Weights of a small transformer language model.
Size: width 384, 40.6M parameters.
Architecture: LayerNorm before each block, learned positions, no biases in attention or MLP.
MLP neurons of a small language model. Each row is named by its layer, matrix (up: input weights; down: output weights) and neuron, and shows model dimensions 48-143. Each number is 128 + 24 x the weight over its row's rms, rounded and kept within 0 to 255. Numbers have three digits each.
After each neuron's rows, "fires on" lists the tokens most often at its 100 highest values on Wikipedia text that the model never trained on.

L9.up1530:161076130140144134104144112110127137076128121162139104101095155122096121150140133185152155157134178104156154127129154104131074135118144125120132133090127145141170123113140107106087158132110151130179142122179107123109147166147062129140176115101135093136143125137090085127128117141163117121
L9.down1530:123145108131097122130135100123092141129112125158136136146151120127110110104158139097126060132109132103172090063142114159161071135114113124143167131156163140100125162089155139078139101146151130146070114180143110108131124141131103099151123138144123184131122120147126116137112087093124135121
fires on: " the", ".", " |", " his"

L10.up254:111112113113075114102101125102115094134094142131120119134083135120089153135154111118133112104148113151091178140165137102094168090098089171137159086083146176155111096136132115104096125158131144159109152195123181093082165171145105117178103136109158151096174134097181124126151115125100075143
L10.down254:121174128124153175139125144123147130151116121182138150092111155135102122115179105154153135128128139138130149133136145090149116121135077154160089147119175151108136118190127118122112114162143123098137171148131173122097120145134118096129112179076116155116143148131152128106132110130115100121
fires on: " I", " O", "I"

L9.up1158:170139139116094143097124124121104095112148104132126122125122127141097130162089101173154125126138155165100164133176146127135115099106144130160174138107099127129095134144107101124082138155103153136128174177159106102093104134178110148126141118141111129104170151118175119133134122153123142134
L9.down1158:096126077113138143107120141154130127126104101113142110107132137103107155128117112084171077123141118145094127135119150111152167107106187162145133141135127132155150096129133132158095161128136127125101175139135109125106141159147122153116142148130116158177123136132181109154110085146147114144
fires on: " A", " I"

L17.up1392:126118175119055093151129062083119134122150124112142116119119146122110113144116155114112138126130147159158143107160091119103132106091128140116134136106110199088135121140120096083139141173122128135124151171113170124095134144120093095124077120088136156148189131122129110130140085070136114137
L17.down1392:152165195146160159133132128119105145155155143116152091132132149155127127131096151167137107158141155143114151141108121124154147140129082149129153152115137126174131139093115086123115090141147131144144153137137139117120147140120065088110060092145112138114113132114142117131096154146117080099
fires on: " \"", " the", " O", ".", "I"

L10.up339:157144133122112116125093123131106132123136097110112076140075137108130110141129078099132149156126100163150128123175141105110136094161143135120119176135081109104148135177133113099159074122142156131146162155165178104087145142107108112113098133143114133100118129117155098167201152125119159138
L10.down339:092135138117165105123137166124126136141152169152155119111160110094133135123141150089102173110146119090103099126132120121152122122104141126102177108111147170160127106123123104108094178136167141144118127072116151132140117143110124112122152134136140146117053166108101161142179123080106151133
fires on: " N", " career", " M", " Man", "\n", " ("

L9.up1286:130108099152122114111156092094106137105155131193165139062142147131166166128111109129143154127097170117112096167157112171156114101198156124105177096120147152172121142069108135137120111180126151167112118139149121129146116139159153109173155078104123124155150156156112119107099125154173136146
L9.down1286:094119158140133151128087152158105119098125119181121151156135121111129122130059144121124156155162120120097169123138116085120117105152133163180131080120112114146141111136143083135141155138100108110122123109149121104137169132126134138148130149140118163108138097119104157103160121100117155152
fires on: "-", " run", "is", " use", "un", " re"

L10.up769:114091138130131133098114122157106046076108135121108097139084145065111113112113139137132158158131124108133157089134081113163156125120140137139119083082169164127132128117143140138090165098128116186131110127126149132117154168181056124136145154109137177099119110139149124123161127120118123093
L10.down769:117165115106144116143063102127118161125125129176146179108157147139103156140149104121116132135093127142105172106092139118120104123128144124087145181155152111155124128138140069115124162128150103104117121131130149114103098136135185112130083171132153136123127152086133141153123087154172159124
fires on: "==", "O", "I", "Pro", " ac"

L10.up1437:155104126130124124123119118125136076113120121122102111107134166136099183119120115117142141133121128126155150106121140137173115124095163146126159098131145127102107142141109121142123126151128172166107159124142128143150148181137113078159110133085154155135127096138143129134142134111129171129
L10.down1437:141123108084103114039080141116168083083126178127120145157167183169140160123119118136147122140142134089137126110135150082138146135091157104140161110120125142206094152127125102133148133106131126101153144146140156140146106142139113130157104126131134082130134123105181134108131120129141162132
fires on: "in", "a", "du", "res", "ien", "z"

L9.up538:109085096112154132119126107134113139114106151146146135083130184098096154106114125173132158132147135096134152123112122098161112143132137141157139133103177130153136137117091146122113144163090114140116093143143157145146146169165116124160137120077081146162150106126139146075126151137138118130
L9.down538:090159173108104132087148144101114175138128142146115154107153105147090147170112123143129144127156136092091162059073125144097151135129164166134116120146133127126126144167141144147137115086128095096127089114143080124132112135135155143137137117141110149107127103108118136146149142138085155118
fires on: "-", "ce", "te", "g", "k", "is"

L10.up1512:163116131091073132120070139147150099131144146144106112098148143155111157172109154114158077130152124124157137086148174130110144150143131158117117098161164108151154101163160112090121121148124119171090173193155147123105096151120123121166144106107123164107154099079124116123183112172118139098
L10.down1512:082129132130154171138129152103136140125140127134176135143152149145121126105130121147120154085141141115088118157135147141120129150123126129144149137114183136182089167119122128131109120147140114106069137187102108114140120127125136093118123108113121117133107107112176128106112129099127106135
fires on: " \"", " I", " ["

L9.up696:138140146112115121103146121161086134123114173148114133100106090097118146107125130127123125100131123112138113105134110171160121132162095173090137088139117158128100111110157105087100123140091133154101108150135105140117144175162131081135146109130161166122117104138140125082169131187179094127
L9.down696:166123144129162152148108155098110127170150145125117144134160141144100101122139150135116149128165057116128145102176126132138123105137129171128139125132132147111097116124130150123130147138173126118094125110166104100104143180135134112116135152114172161158109118068133116106153128117154121143
fires on: "er", "ord", "ry", "n", "on", "em"

L9.up30:099110109077145132129169119122078143083113111150139119119139214136132099143092115133138170130124159158136123163125144122139138111127107142142139158110162131166111141148106115105099137143076153148107148174142123122131143152151129139174134098114098144173123104133124132100121105124122160150
L9.down30:075141172081151137115121137104134155169126135156143163145170130137103133137104090118119169132123125084091128099148075140107136161152125137145161112119148122160131117147105132173133140110138092119121107125161108122137123114145159143137176136149086148142098152105119111111147136102131149159
fires on: "-"

L17.up1262:112138163136089152153118095149128101112117144093103112125129151174128124138129098165144136091158129119116123136096115073167098181159095170148132145131122135071164163141133169131131095131101135147097145126129103142142099152139122119104130147112159182133136079069157125121114143128153094110
L17.down1262:093114153079122101107146132076117132141100121102155135114116155116130140106120151106171133098130167088145153090110177140121156107118167156136096146152140109137138086124100125089104107134141154097134123107156134124112135136122133146167108118106125117144148140118133133105122149147158114131
fires on: "n", "an", "m", "c", "on", "l"

L10.up1210:150128144150107126106136067126155125090130140142127073147102155152121170152113090159108113125163115115128152130127121152160152077098144126109167144126078126137148110102141127088126114127157138153089162133157142109106134128121082118145154105109137094093130118113162123134089153069131138132
L10.down1210:095147126159108126087150130144155137082134119164134141148156099142105148124140094106143143140126125148126142136145099149186137105148130142122178130099115120137077091133122084104124099091172196112096108124119160137156140164097120110098163135152189111124111152125177111127131151133101152148
fires on: " E", " e"

L9.up331:115115139153134128093124118068095063134138133117110124130094157106107189087137129142103133145141169136147116093113135187172152076136109116145147076104168168155118153128116106148104146136156083159119141166140133139143147149150123133153122117126146137138161126154120131136134074124115141168
L9.down331:103085106063130080151165122175157101143123095117141120139130117126122124184155151092132133147114103118117119137143163103090126153100131088142141133123153117153193123155103135201125130145130147099133142121102118123136081064137086112137088135142116119141148143104165136127126127156122153160
fires on: "os", "res", "io", "com", "ien", "ces"

L10.up1327:159069110134126121118120086110122146148096159147133098174127120066114150098100124093171109123147133173140141167204093133129146121131132155095165150087127150102096148151099122133114086156115171155082104124133166083111077141135124161117106156119149086129120146143181127107201140170126139154
L10.down1327:145103142131156137120113147096135180143092122104164146131115109083130073139090182072119152108146133138149103149127151106141086103103107133141124120126132117095122128171146136122091136141121092106136128134124131132133133157128105093116101136097154121117092154119150121098160146168108147089
fires on: " n", " N"

L10.up21:139120125139137090130118061140138136120109162133084143084140133079160144102107144152119206100106131132110121159148132145113077144138140171082128151085119145147126118112143165088135078180141143131073103128130109155116089138141125124109138122131142124145120105153122117107110098125191055090
L10.down21:144147135169164124121171106147078151147121084110154115135141099107093143155087120140124118124134118121135115142115127135192071156142136158165166147134181151171139093099145091162109162112160096126122121158148068131158116097131153128132151128115164106128090127157124082167146123149153121118
fires on: "en", "ran", "un", "red", "orn"

L10.up1375:106140141176115167107115148096088084150118116133141110168123168136111142124097141177155106137094154164110124079121106140120080142105110163102146163111102146108110144121115117125129116110098124133109182138150120113116151115160143054142153094152146102139137135128160107139131107181161156146
L10.down1375:163122126114136126086130114130120093123094113132122163196087120126111112134097145131160125147103114111149130131118172124137119111112075148129165125149192138159164139163148127115119130140160078126116115123154130128129116140114108150123154125143140128169142138140163116154128101115102100110
fires on: "a", "ac", " in", "ic", "ia", " ac"

L9.up1374:138129106134096133122115086141131103084135118175125132099157194126152137133106108158137170156124145168139152138118133136150128106091134156121152145165182121146117156136117090123125114133110163134122095133140157144119131146153108130156133071108095150146130169115113116093128123170184133112
L9.down1374:125110165126165173123092131093130115128132136126142174146136109100113096120089074136125116120127126118111165086115124138135113129145117154158142105122126102123142078129168161155155117131140105136098074140162097098113146139129171140095125166148128161155129132146099124110159112078125097144
fires on: "-"

L9.up1416:176124115116123157135156105130117088094140110140113124113154209070142148109117137111118163102119133124090148141136121160115158093136119145153177110098130158129127109143131101098085136169137158166107124158131155126111147131190102149171161133086163119175154120143131122070167123149138089097
L9.down1416:135119154061124142173181128115141119134112139122112154159165120133155074128109096137121149090165145090058192117097110134145176147153142141108148109149121125138113122140126105092108153096102052113116123126135143089098137120134159110116128119172113120172143093129093108084135137142118163132
fires on: "-", ",", "ue", "io"

L9.up232:111137123136121115103120094114072157131109097194112130118110143124125125102132108156133143127104145126120140141153060105116115142153189159150140178125101155118124114127117157112137113092110159165121166133162126140119154156133088111085110136163134086136074106111190118148151126124149146159
L9.down232:146148110170123145102151139112145098218148151159112140159110076112117091101121129098128122131114148130075106112093154150144166140114113125094149122141136119112143122139140131142158133129145119116149144083133115131140094131127118131146109121117105164163129128122073111128169091111128105124
fires on: "ic", "al", " ", " career", "ia"

L9.up254:158117142117112133106130109116096077130121145122114152115117106153090155115095177121141116121118192151128123102104140146157141114173099153132133124118177156178129100117105102080127135131176093135155182152117114153160156143153135160188134110125120128172126090130106151122151117175156143106
L9.down254:120147116122142103125121154158145176165155115136122111138120136129121139146081058078075120112090131098116119138153150135184076140153143139146137141138167137122121125145122160104104147094095065133099135114138101148110115129135140126151112153123105162159119127111115133104087193142133153161
fires on: "are", "res", "ony", "du", "ire", "ien"

L17.up2:132104160101152127097124127127145122104109088166134093109101141134126148085144116161147115207118136121182147134138133114156128143139129092169108118158120114108120144159114116143094135114077111126125134148099132119124163188140112105088148115158154120076145138133125111128148094094115091116
L17.down2:115120096126105115142142108160185117103126141128116149143144107174113110125115166120132135108156155140077094101113136130153160150086135143097138154124089123135154086115131094122123118101147103163060131148146109094144092109132137171165103123164132168148105124088143129145130138066119090170
fires on: " the", " from", "off", " |"

L9.up856:133132126119121147107135104122107062122149118153121129151142130114124121086154119150148151125109129110171116165137166164114077100143075110132135129120120154145144123144118144104108119113090197140113118152148115144118149130145071079126155108184202123136125125113142142107178070170123122162
L9.down856:145161096124144176072127108139149126141115123128113199109135138131126141115158112107140145121122123150119100099190139159128147108152077159100121097151080079104109119113136108134125092058123083133137100108130092114111141130163101154136126152127162116174132134134158148164135133142164173111
fires on: ":", " from", " in", " at", " team"

L10.up477:156123098119139130115119119142094148113124147162120124112123127118118140113125096115130133116167140134168145093114171143130136096140132117099092102121139189124116092146135106096107108134080128168094143152147101142134147167132146072157161089132114153157140106106135105134127086170118129130
L10.down477:104105150093150149150120111198151139145160138158131115143111136115112141108102109144128125142143172119143136118162095107114133111120193126134149107096164122168150146099132128107105150115166102110151130115176109109131100128091166119085169131174112148139121078129141120166124105124121144157
fires on: "j", "em", "ry", "erm", "ared"

L17.up1035:160119164145096155092106134135121128118096135140117100090136116120135161179102120132125144145159133138140148077164118118115154110106136117132162107094114155137085096139104105095100133126163174128091157142146106109100150145144119075163166114139155148135149120106142117153136129135104156124
L17.down1035:135116131126113124116112162150122140174126140130115142149139136140106128129160134157125127117120127090057132159142091117158157092113141163132148167158088097148090104119086058115138085146172124134174171139122073133115142158138110063159165139132149163131132128121151101136101148114124107137
fires on: " E", " A", "A"

L9.up1437:100118130109139122130141107136142157094104142175153111106146095093130107152128115143139101100151165116127129107129131110118119141133114125111139132083138152139129119127123143118103124129118177138143128118132103149121148136163118162187152109138112124162126113151134136093112071126116139156
L9.down1437:134095108151131079133146146145112155134137144089138093128120148163140144133156095113111150106133131126093147147117134151072121113104139159162139096169108122103113158180122133127069170136109119144098165153115109145132098101163132157160132112099109154131144086131135133176127172127117113142
fires on: " un", " new", " w", "—", " old", "ther"